From a checkpoint of a small transformer trained on Wikipedia.
Size: MLP 320 tanh GELU, vocabulary 16384, 4.56M parameters.
Architecture: LayerNorm before each block, learned positions, tied embeddings.
Training: a variant of Adam for these matrices, 259M tokens, 7905 steps.
MLP neurons of a small language model. Each row is named by its layer, matrix (up: input weights) and neuron, and shows model dimensions 32-159. Each number is 128 + 24 x the weight over its row's rms, rounded and kept within 0 to 255.
A block is one neuron, or neurons of one layer that tend to fire together. Before each block is what it responds to, as a language model described it from the Wikipedia text at the highest values.

Responds to: Date-span connectors and heading closers
L4.up19 [127 150 152 143 148 139 154 114 136 157  52 135 134 129 158 142 123 139  55 151 150 107 136 112 134 108 132 128 130 141 115 126 131 161  99 126 140  92  93 159 159 125 139 140 149 123 146 122  99 131 120 135 129 123 108 125 142  95 144  98 166 140 131 101  84 153 117 100 136 185 165  97 163 107  77 141 172 159 119 145 108 116 115 143 126 128 100 112 122  96  96 149 111 117 121 178 150 131 141 133 140 156 129 156 172  75 144 144 121 144 132 141 121 126 107 146 135  90  98 119 132 119 170 138 133 132  93  99]
L4.up71 [114 117 148 122 162 119 166 108 114 157  83 131 140 108 162 142 128 117 133 121 135  77 137 106 149  95 137 115 165 119 135 110 160  95 100 116 160  77 141 132  94 133 100 142 117  86 174 129 100 147 131 113 108 151 107 161 120  83 113 137  98 136 120  94 137 134  83 133 148 169 178 134 168 127 113 140 151  98 116 148  89  99 147 167 157 111 108 126 134 140 106 114 138 144 124 148  96 141 125 100  96 131 130 133 173 122 117 135 100 118 124 131 103 138 110 119 105 160  76 139 132 179 158 146 167 148 103 122]
L4.up139 [136 115 151 104 147 100 120 107 143 159  91 109 131 106 173 131 135 141  58 187 116 143 136  81  82  93 114 145  96  77 122 138 122 135 119 150 136 116 126 122 142 154 159 129  99 128  84 107 106 155 162 126 159 117 118 153 121  97 132 129 111 126 107 101 113 199 145 126 135 180 154 129 176 127 109 141 125 177  98 148  97 102 101 118 106 123 120 140 126 155 149 115 106 150 104 134  97 135  80 160 134 165  91 142 176 112 143 154 143 132  87 140 100 136 126 106 129 152 137 120 157 148 162 142 144 110 133 142]
L4.up140 [123 135 165 102 104 104 107 169 116 117 131 119 141 129 121 118 118 120 137 136 153 126 102 125 134 106 134 144 154 125 157 142 152 118  82 111 126  97 201 134 141 111 148 186 117 103 149 128  99 143 170 113  95 142 103 147 109 136 134 111 165 169 116  97 183 124  89 152 110 147 163 133 150 130 105 161 123 114 109 128 104 112 167 153 117 152 125 145 161 157 102 116 116  78 124 184  98 139 123 126 185  88 126 161 113  93  94 157 124 150 129 163 184 123 105 109 140  89  94 115 129 144 122 163 131 142 155  95]

Responds to: Single vowel-letter tokens
L6.up109 [119 143 131 130 140 127 132 107 117 133 131 161 158 213 126 102 141 125 153 147 143 134 103 176  97 115 124 147 156 115 143  97  91  96 136 131 118 129 146 149 155 127 162 134 131 112  99  88  58 177 141 109 103 126 108 149  67 111 161 120 132 175 142 120 169 118  86 140  84 101 175 140 157  96 105 136 116  84 128 125 122 121 119 169 122 150 102  99 146 122 130 116 127 133 138 140 128 140 107 122 124 110 122  86 156 154 114 131 112 131 148 169 131 106  96 110 165 136  77 101  97 188 128 128 134 144 128 147]

Responds to: Hyphens and heading delimiters
L5.up44 [120 159 126 113 163 117 141 106 126 100 104 158 133 150 125 111 116 142 136 116 111 163  92 155 132 154 159 137 121 142 177 164 112 149 103 116 161  66 138 125 145 136 121 163 191 103 148  95  95 125 152 129  96 146 101 137 143 142 171 150 134 116  82 132 182 117 155 129 125 158  94 156 106 117 120 141 136 108 106 108 143 119 162 135 132 153 109  79 136  88 149 138 139 133 123 143 137 146 148 130 121 138 128 157 181 118  86  86 138 156 127 102 125 110  85 169 161 108  76  89 105 142 152 158  77 121 143 131]
L5.up63 [ 82 117 146 117 111 123 152 111 129 113 134 128 125  96 101  83 129 155  88 165 129  92  93 106 105 124 128 118 144 101 116 176 119  91 154 168 169 118 126 120 164 104 156 150 133 108 145 168 136 164 163 112 124 149 144 134 116  69 157 101 172 104 117 124 152 106 139 124 140 166 115  80 138 121 129 178 159 107 115 132 149 139 162 164 115 100 124  97 185 124 111 113 101 114 126 116 153 141 122 159 121 103 103 116 155 137 160 157 127 155 144 126  99 118 107 135 158 137 108  89 123 105 134 131 142 162 118  99]
L5.up100 [123 120 117 139 136 103 163 107 104 164 122 151 163 142 176 134 131 143 122 101 132  90 127  86 109 101  87 131 122 150 150 165 171 168  98 151 147 126 145 123 166 122 163 101 151  94 138 131 101 133 143 179  98 128 112 126 136  99 121 165 115  67 129  97 145 160 127 133 106 135 127 174 158 128 107  87 187  73 130 115 152 143 131 110 108 132 132 145 139 128 114 103 123 125 103 143  73 136 135 163 113  91 130 155 157 137 103 134 133 142 114 160 114 131 167 130 135  85 130 100 164 106 139 109 128 122 117 111]
L5.up134 [137 120 181 134 141 151  63 118  87  81 127 139 120 162 109 100 145 131 119 167 122 130 125 101 142 134 186 125 138 105 123 170 128  90 102 153 148 129 124 110 154 153 152 112 128 165  78 146 106 143  91 120 165 119 151 210 110  97 107 111 159 156 109 156  97  91 104 126 135  95 133  98 107 119 154 143  62  93 112 129  86 110 133 115 142 121 149 121 143 158  90 121 124 114 141 127 102 129 113  83 124  98 148 139 139 153 143 148 124 164 164 137  93  81  88 114 154 144 127 126 129 129 124 141 122 139 123 136]
L5.up135 [151 133 163 115 179 114 175 117 129 110 111 115 130 124 113 140 120 170 128  99 132  93 101 148 139 115 112  98 142 124 118 121 146 102 105 137 137 148 159 125 109 151 135 101 159 107 155 108 100 149 116  59 144 170 130 137  83  82 132 138 105 165  87  79 122 146 121  99 172 134 149 125 137 148 180 103 101 167 149 162  94 132 174 153 163 113 117  80 115 117 125  94 153 155 103 112 123 152 132 184 113 109 112 110 109 125 138 109 140 127 101 130  89 140 135 157 145 115 139 143 140 118 150 148 145 160  99 133]
L5.up157 [128 121 155 122 118 166 132 118 120  52 122 131 142 148 132 123 108 167 163 141 136 117 109 134 107  90 109 127 145  97  92 126 153 124 136 144 137  96 109 102  78  95 113 112 115 179 100 124 105 125 157 108 162 104 108 103 114  71 160 121 174 132 128 102 102 126 140 128 128 130 161 118 153 108 125 145 151 150 120 139 152 109 134 143 116 116 124  86 143 142 145 146 126 137 160 126  93 147 123 160  62 155  97 142 186 148 141 110 129 142 110 152  68  72  99 126 110 117 122 136 139 150 100 137 113 122 141 143]
L5.up200 [114 144 149  92 165  96 156 101 120 124 111  96 134 154 162 112 160 142 121 142 121 147 155 102 125  89 114 132 118 134 151 123 142 123 123 105 141  87 114 145 130 138 108 118 130 134 117 124  96 110  90 169 126 107 132 203  91  91 130 123 111 150 118  88  85 164 130 161 176 167 159 146 130 121 124 117 136 106 129 122 109 116 154 129 108 117 165 117  99 127 142  92 148 147  96 188 178 131  98 162  99 145 112 138 183 111 103 146 140 143 124 124 130  81 144 119 150 103 142 120 157 173 163 138 127  93 142 157]
L5.up208 [141 138 143 109 174 115 135 117 127 127  55 120  89 134 122 159 115 101 146  92 162 119  94 141 159 128 167 105 186 105 136 135 100 136 147 130 158 110 125 134 104 168 123 149 156 108 103  98 107 134 164 118  84 160 117 133 148 149 117 139 132 133 116 122 130  94 132 100 128 136 116 169 138 115 145 147 139 158 149 115 127 100 107 133 156 145 106  85 180 135 133 123  80 142 149 142 110 145 131 141 127 145 133 148 139 125 104  91  99 143 106 123 147 131 105 157 115  96  97 137  99 137 116 184 125 136  97 149]
L5.up211 [117 151 112 165 140 105 152  56 107 103  96 121 122 172 132 134 143 138 124 165 145  84 136 124 131 108 158  97 144  94  97 148 130  91 116  80 154 129 106 111 149 109 146 133 122 150 141 137 139 178 114 132 147  92 153 156 122 121 165  85 159 142 143 106 146 168  75 135 164 132 165 122 169 112 101  84 111 126 110 138 133 132 145 116 142 119 119 114 148 189 150 106 139 140 137 118 164 130  90  96  82  90  97  95 124 130 153 149 111 133 127 148  93 113 123  75  87 169 117  96 143 151 133 127 142 137 159 103]
L5.up221 [118 116 149  85 139 100 149 112 137 110 148 118 155 156 165  89 111 104 121 125 112 123 130  89 129 144 140 120 146  92 182 119 174 122 132 137 162  78 181 144 108 148 117 148 176 107 162 114 108 102 100 115  97 185 110 109 129 170  82 121 101 123 127 109 165 118 141 137 140 105 135 136 122 133  89 118 137 166 125 133 133 128 144 152 155 158 109  95 114 104 136 120 104 128 140 155  96 120 159 149 132 126 149 141 113 110  65 134 129 130 141 145 121 155  93 154 120 118 106 148  91 147 156 197  73 123 110 145]
L5.up255 [158  90 121 111 150 127 110 106 126  96 116  53 173 170 116 107 121  89 129 120 135 160 126 125 124  92 110 111 129  98 127 128 178 163 112 128 131  89 149 121 160 101 108 150 127 118 126 166 100 143  71 103 198 127 135 180 162 112 134 105 118 150  98 119 147 131 137 139 138 151 129 157 128 103 100 158 151 149 111 146  97 140 160 127 118 121 118 117 131 147 137 128 125 127 125 139 113 142  77 124 113 121 161 159 146 112 102 106 133 118 140 150 136 122 114 122 166 166 139 123 139 144 159 111 149  96 135 136]
L5.up264 [133 136  97 104  87  75 182 119 123 152  90 124 119 108 201 127 139 118 158 129 142 115  80 100  92 105 138 106 158 114 146 143 126 112 148 153 146  89 159 118 169 175 179  92 138 131 135 126 100 125 197 161 113 103 140 127 115 114 130 137 134 100 108 103 159 102  99 118 176 101 136 154 135 130 117 142 110 157 149 118 141 116 181 131 133 130 125 104 138 138 121 118  86 129 169 116 102 143 111 141 134 150 132 136 175 132 144 153 126 117 141  99  86 140 144 120 108  92  96  88 132 110 126 128  92 148 117  84]
L5.up285 [146 128 143 137 115 119 118  96 108 110  81 119 156 164 189 131 134 133 127 131 166 125 156 113 127 129 146 118 151 114 136 137 144 178  89 145 156  85 138 104 141  60 141 144 149 138 139 113  67 145 123 153 155 160 117 133  74 125 136 144 139 121 100 123 100 130 102 149 153 121 135  88 117 113 119 150 146 120 114 133 112 131 151 115 109 136 134  76 112 162 117 135 151 109 147 144 140 143  90 137 115  81 139 176 170 119 125 140 113 139 128 130 129 132 126 115 145 129  99  66 129 130 114 104 107 119 122 139]
L5.up296 [140 152 100 133  98 144 149 127  82  70 102 135 128 152 136 135 121 175 169 133 138 131 133 111 146 100 136 112 157 106 106 161 102 154 107 107 141 141 121 136 150  94 160 102 146 124 158  95 127 151 126 145 182 112 160 178 102 115 157 105  95  94  94 124 159 123  87 131 158  99 140  83 138 153  84 105 147 196 112 132 161 150 165 131  91 142 148 118 153 156 125 118 159 124 157 130 154 123 127 137 109  93 139 108 138 109 139 150 134 139  99 122 125 101 140 132 177 132  98  88 110 143 164 124 113 107 109 115]
L5.up309 [148 101 156  98 149 157 179  94 126 117 117 152 138 182 177 155 154 156 148 150 123  96 127  95 135 133 104 100 146 102 122 156 137 133 116  68 154 158 138 103 160 137 136 139 122 100 118 137 127 118 151 121 153 119  89 153 144 139 152 120 106  85 145  84 136 150  68 139 143 107 143 136 146 112 134 130 129 109 142 130 147 143 162 137 120 133 191 125 171 110 137 105 131 131  97 162 127 153 142 167  88 107 154 152 148 134 138  87 125 164 125 127 117 114 123 136 166 101 101 130 122 121 124 128 117 149 109  89]
L5.up310 [143 145 113 161 127 154 163 106 130 115 140  88 126 137 134 159 115 123 115 144 122 105 149 138 141  89 133  94  99 104  72 116 185 155 139 144 127  98 125 129 115 152  90 130 131  69 145 152 130 158 149 168 120 114  84  94 124 145 120 111 124 107 118  97 127 123 131 149 120 179 130 157 133 125 110 147 140 123 108 150 160 140  90 191 130 124 163  89 124 117 129 105 143 122 160 102 143 135 123 196  78 150  82  93 124 132 154 166 116 109 104 172 148 133  96 120 106 119 142 135 101 151 105 159 113  94 143 118]

Responds to: Mid-compound hyphens
L6.up1 [103 108 163 121 166 102 113  70 122 130 112 122 133 124 175 122 124 127 121 100 168 109  92 139 171 118 108 112 136  88 122 146 153 130 115 160 174 152  87 151 166 130 160 142 135 112 148 132 137 118 119 131 152 133 148 152  96 130 131 107 135 126 143  98 125 138  98 111 160 126 144 109 141 113 107 142 142 123 160 124 194 123 155 153 106 137 138 132 171 129 137 131 132 138  90 132 113 188 106 163  75  96 104 135 146 144 126 106  89 113 139 163  69 112 139 112 180 108 136  89 144 102 137 144 109 153 115 117]

Responds to: Indefinite article a
L5.up12 [125 117 121 135 147 114 111 166 105 154 164 119 122  76 145 109 145  71 148 106 159 174 114 156 150 137 165 111 142 172 136 100 181 113 109 115 106 135 133  94 106 178 137  98 116 108 155  84 142 117 166  99 127  79 131 128 175 164 139 107 135 139 105 142 150 128 111  70 104 142 142 164 133 125 104 110 120 144 114 131 187 115 105 125 126 150 133 141 156 171 109 135 136 132 197 159 123 161 129 106 152 124 125  83 110 120 104 162 103 132 145 144 122 138 115 132 121  91 112 151 151 125 111 131 118 123 126 144]
L5.up17 [160 128 130 124 140  89 116 117 107 124 131 141 163 135 149 134 154 115  98 124 157 144 121 112  96 128 147 147 155 162 154 135 125 125 110  82 156 139 117 156 134 152 123 145 144 156  76 112 126 131 112 146 136 113 114 112 105 105 111 117 108 118 139 120  97  95 134 117 118 126 116 121 155 183 150 174 163  71 117 135 141  95 155 127 147 156 122 140 108 114 126 158 122  96 151 124  88 136 153 168 110 131 169 119 144 174 113 110 117 160 139 123 173 101  95 127 150  90 111 114  92 123 139 105  86 130 155 126]
L5.up42 [118 117 112 139  86 119  88  90 129 148 149 208  80 122 101 107 120 105 136  92 146 138  91 170 115 129 133 165 119 145  96 131 132  98 110 156 145 135 132 121 122 115 181 165 168  92 123 122 115 151 156 138 143  93 114 132 174 132 122 108 125 117 124 129 148 114 125  75 131 112 159 158 146 131 128 163 153 108 155 135 147 120 119  90 139 122 118 104 113  88 151 161 121 113 155 189  98 145  91 111 139 172 131 108 133 126 131 130  86 126 125 104 106 164 140 106 153 109  98  92 131 115 112 136  99 164 163 104]
L5.up64 [123 143 129 138  89 120 142 147 140 138 147 158  89 131 131 147 167 125 136 153 158  99 128 110 174 111 130 177 113 114 115 121 114  93 136 120 161 145 115 158 148  89 173 132 110 168 170  84 151 155 118  88 174 107 107 122 108 134 137 100 119 138 137 106 160 183 145 111 110 112 161 100 147  71 113 140 148 135 147 132 101 125  93 123 133 105 127 113 129 133 186 153 140 143 114 113 107 166 119 131 129 153 145 147 137 107 149 106 100 117 126 144 108 128  61 130 145 168 104 118 152  70 142 141 105 118 132  96]
L5.up82 [164 113 174 143 114 139 110 112 133 111 138 144  96 153 154 135 104 120 143 156 161 145 154 102 131 107 129 110  84  93 101 147 166  91  99  91 152 159 115 153 111 126 105 153 117  95  89 139 110 146 119 123 114 156  86 120 119 148 123  87 120 123 100 123 141 101 153 143  97 129 171 107 132 130 145 169 189 117 122 138 135 109 131 171 138 135 146 129 147 148 185 137 125 102 114 127  94 170 142 118 130 143  98  78 141 121 121 107 140 160 154 141 137 150 101 149 159 137  86 110 133  83 114 133 112 139 135 117]
L5.up92 [133 118 176 126 117 150 106 114 133 142 136 165 123 144 122  88 119 111 154 183 166 101  99 124  77 110 125 176 139 172 117 112 112 134 158  88 160 137 134 122 114 108 126 119 115 125 156 139 134 136 120 165 136  79 103 121 145  97 156  89 174 168 133 152 112 174  97 150 105 132 157 113 199 117 140 137 138  69 127 133 144 101 119  95 139 102 112 137 153 101 137 141 138 151 137  99 113 128  98  85 121 100 131 121 137 171 127 105 106 147 114 124  82 115 108 134 124 122 111 100 146  98 145 143 152 129 137 129]
L5.up115 [127 137 110 120 131  81 146 122 109 143 154 133 118 131 120  89 155 122 134 137 159  81 104 151 115 117 163 120 105 119 116 125 145 120 117 156 151 126 166 185 150 100 102 162 136  74 134  75  96 124 161 153  99 127 120 122 101 121 107 114 122 116 131 135 166 139 156 163 107 136 148 165 141 130 123 145 109  79 133 123 164 145 100 186 122 119 109  90 148 109 177 116 145 155 101 155  77 174  94 137 116 138 116 122 134 123  92 154  82 125 166 116 128 114 122  84 154 132 120  86 147 155 111 125  83  86 159 103]
L5.up116 [144 150  81 107 110 164 105 150 133 119 138 136 138 113 117 117 117 120 167 103 117 132  78 110 114  93 129 119 106 176 152 137 137 115 119 156 156 130 171 150 113 167 132 141 128  72 140 164 108 130 146 131 151  55 133 164 140 127 125 153  94 136 117 126 165  92 153 151  93 151 131 145 126  69 105  92 104 158 123 130 128 112 143 140 105 131 148 130 101 101 108 137 107 142 148 130 116 114  90 100 105 166 116 147 167 152 128 174 117 136 103 156 134 141 110 117 156 136 126 107 107 123 139 140 112  88 121 125]
L5.up122 [ 89 132 106 146 159  64 101 133 130 141 141 112 126 136 168 100 178 122 163 124 155 133 121 134 149 126 115 131 125 133 149 166 170 150 173 111 165 106 128 164 126 106 138 157 167  95 171 108 116 140 128 132 142  94 137 169 126 108 105 138 172 143  93 152 148 113 118 143 123 131 136  77 116 134  77 128 129  91 119 105 111 117  96 155 122 132 124  94  88 108 142 126 111 142 144 148 107 144  98 135 106 149 139 149 160 118 106 162  96 140 152 160  61 110 100 128 152 162 120 115 131 162 165  94 146 113 142 105]
L5.up155 [ 92 140 132  84 113 126 146 117 117 126  67 123 130  87 103 120 167 116 161 142 177 120 109 148 111  94 123 137 160 146 118 144 103 117 100 128 132  95 141  83 138 165 158 111 130 107 151  96 144 128 153 160 122 128  93 142 130 103  98 128 105 129 142 129 129 131  87  80 127  99 150 150 181 132 124 107  89 155 136 140 141 152 112 128 132 129 156 118 149 148 132 103 127 151 119 117 112 169 133 166  97 146 133 116 112 143 142 137 122 145 110 123 117 124 192 187 177 118  67 143 149 185 131 127 107 132 137 115]
L5.up161 [ 94 127 165 101 126 110 125 123 138 146 148 182 117 123 104 107 141 103 144 122 129 105 122 147 175 117 139 149 140 143  88 142 160 124  88 112 131 151 148 132 117 115 129 106  91  98 111 116 135 129 155 163  49  90  49 128 176 146  88 104 168 131 139 158 123 101 155 145 111 116 105 134 145 127 142 154 128 122 147 129 168 142 103 146 152 134 132 147 132 115 164 150 105 136 142 109 120 151 157 110 143 126 104 125  95 129 116  88 147 142 149 112 127 146 102 143 104 144 111 158 164 103  99 206 148 146 114 133]
L5.up162 [127 154  94 184 153  95  87  80 110 111 139 146 113 138 161  93 131  93 133 171 186 106 107 118 126 101 165 110 144 159 120 170 144 102 133 101 194 155 143 147 165 120 122 146 124 124 140 116 115 126 134 119 156 107 159 143 109 171 111 126 161 110 129 166 155  99 109 153 130 139 148  69 151 105 113 144 119 116 129 115 153 115 114 151 147 115 116 173 161 150 108 129 151 153 136 119 142 140  95  97 123 100 120 108 154 143 147 159 110 123 180 137  81 121  90 124 134 145 102  88 131 120 148 139 129 136 132 115]
L5.up179 [131 162 148 137 124 109  98 115 133 109 140 137  82 100 136 135 151 145 138 199 145  84 130 167 153 162 166 124 135 152 133 139 143 153 122 149 133 134 170 138 126 114 133  97 147 163 155 100 138 140  97 108 120 119 135 115  60 166 137 124 125 109 126 165 160 149  96 153 145 143 116 100 137 117  99  95 106  95  78 133 105 138 148 121 113 120 113 144 146 113  97 156 122 135 155 142 127 120 123 144 117 146 112  89 103  87 131 125 142 130 152 154 137 129  99 137 110 117  92  84  83 146 100 107 142 125 148 105]
L5.up190 [108 127 109  88 168  95 122 129 117 156 108 115 155 119 149  76 107  77 142 158 147 127 125 129 149 151 139 143 142 155 119 100 172 116 129 122 142 157 146 150 152 154 164 142 158 118 170 122 107 123 115 130 102 129 138 144  87 117 114 110 127 121 118 131 177 172  85 103 130 146 159 104 139 133  81 116 167 192 151 126  89 127 112 183 150 132 112 138 114 129  95 123  99 145 115 171 117 148 109 126 127 152 147  88 122 139 127 178 172 121 152 139 123 122 116 142 140 148 105 114  93 153 172 131 116  93  99  97]
L5.up256 [ 93 141  92  97  93  87 120 108 116 110 102 129 123 100 128 152 141 122 141 153 154  65  90 124 112 170 140 113 150 160  94 123 114 124 123 151 125 118 130  96 118  92 177 116 153 130 171 115  77 149 166 141 121  97 147 107 110 144 130 122 154 158 112 134 183 148 137 179 147 111 163 129 154 139 104 128 131 100 103 133 141 141 157 105  82 128 140 136 113  82 116 176 112  94 141 126  91 139 110 118 117 145 133  92 131 166 118 151 153 134 166 168 135 116 157 119 114  98 112 104 154 107 106 132 107 135 131 123]
L5.up269 [139 152 120 130 123 130 101  89  75 112  71 151 104 145 123 114 118 100 130 112 101 126 137 152 116 100 161 115 176  87 152 126  86 125 113 132 124 125 139 147 115 169 175 148 133  95 134 145 120 140 125 108 121 126 106 151  94 148 144 129 119 154 125 124 102  95 120  80 197 142 113 132 140 156 137 101 135 118 157 163 152 140  94 111 147 124 173 105 114 159 155  96 146 139 120 128 125 143 124 161 156 152 134 119 110  89 120 119 130 143 144 137 138 114 110 149 176 152  95  94 169 176 109 163  97 120 137 128]

Responds to: Quantity word after verb
L4.up43 [126 130 143 168 150 119  96 111 120 121 109  96  99 135 155  98 150 116 151 149 161 130  82 108  95 152 161 144 106 117 119 146 124  89 125 108 148 122 133 101 133 137 153 123 107 120  91 110  78 136 146 132 111 117 121 115  70 105 140 115 125 137 137 139 190 154 116 113 126 129  95 116 159 117 136 163  90 156 123 132 106 132 127 102 110 128 186 146 145 134  94 116 124 154 131 124 139 138 115  98  89 113 167 123 136 114 102 130 149 177 122 127 194 127 138 111 110 159 127 130  85 125 137  98 159 109 118 147]
L4.up251 [142 166 123 108  92 146 112 137  90 129 136 140 129 144 161 112 116 116 168 141 105  94 103 115 126 142 117 118 162 127 154 149 165  99 147  99 152 119 139 116 111 138 133 114 194 102 132 136 124 128 158 143 135 133 138 155 128 115 118 130 117 127 103 119 151 117 104  91 172 173 127 147 148  76  90 124  97 103 141 125 115 116 178  97 124 117 125 115 144 136 114 149 122 149 175 122 159 117 111 144 138 168 133 100 126  92 118 166 100 146 102 136 175 109 171 123 143 113  51  60 112 140 141 124 122 118 124 119]
L4.up303 [113 124 120  76 151 121 109 114 121 115 156 142 146 148 109 107 166 102 155 116 130 149  68 108 140  90 158 171 135 138 174 163 139 134  95 121 139  88 179 134 170 154 174 149 207 106 122 145 114 147 151 116  99 100  93 143 150  91 144 128 128 176 134 109 163 122  86 121 133 143 136 137 147  77 159 148 120 103 156 131 115 113 109 125 102 135  88 137 185 104 129 132  83 119 171 130  74 148 121 116 162 117 126 139 101 136 136 151 101 125 160 161 134 110 123 114 192 118 123 129 116 131 119 131 108 104 110 125]
L4.up319 [133 165 126 154  98 174 127 144 106 150 111 161 135 120 161 123 137 120 169 110 157 161 112  91 136 125 199 171 188 124 114 137 132 128 129 119 142  98 166 166 129 110 141 122 135 142 108 115 130 147 143 103 144 115  94 128  82 125 112  93 112 112 113 182 107 124 143 141 129 123 128 186 153 123 112 102  82 107 122 119 107 104 108 116 116 137  83 129 165 114 155 148 115 142 128 117 140 124 121 146 106 162  99 161 140 137 133 137 119 112 140 142 188  90 156 132 175 136 111 101 103  91 123 118  96 142 194 133]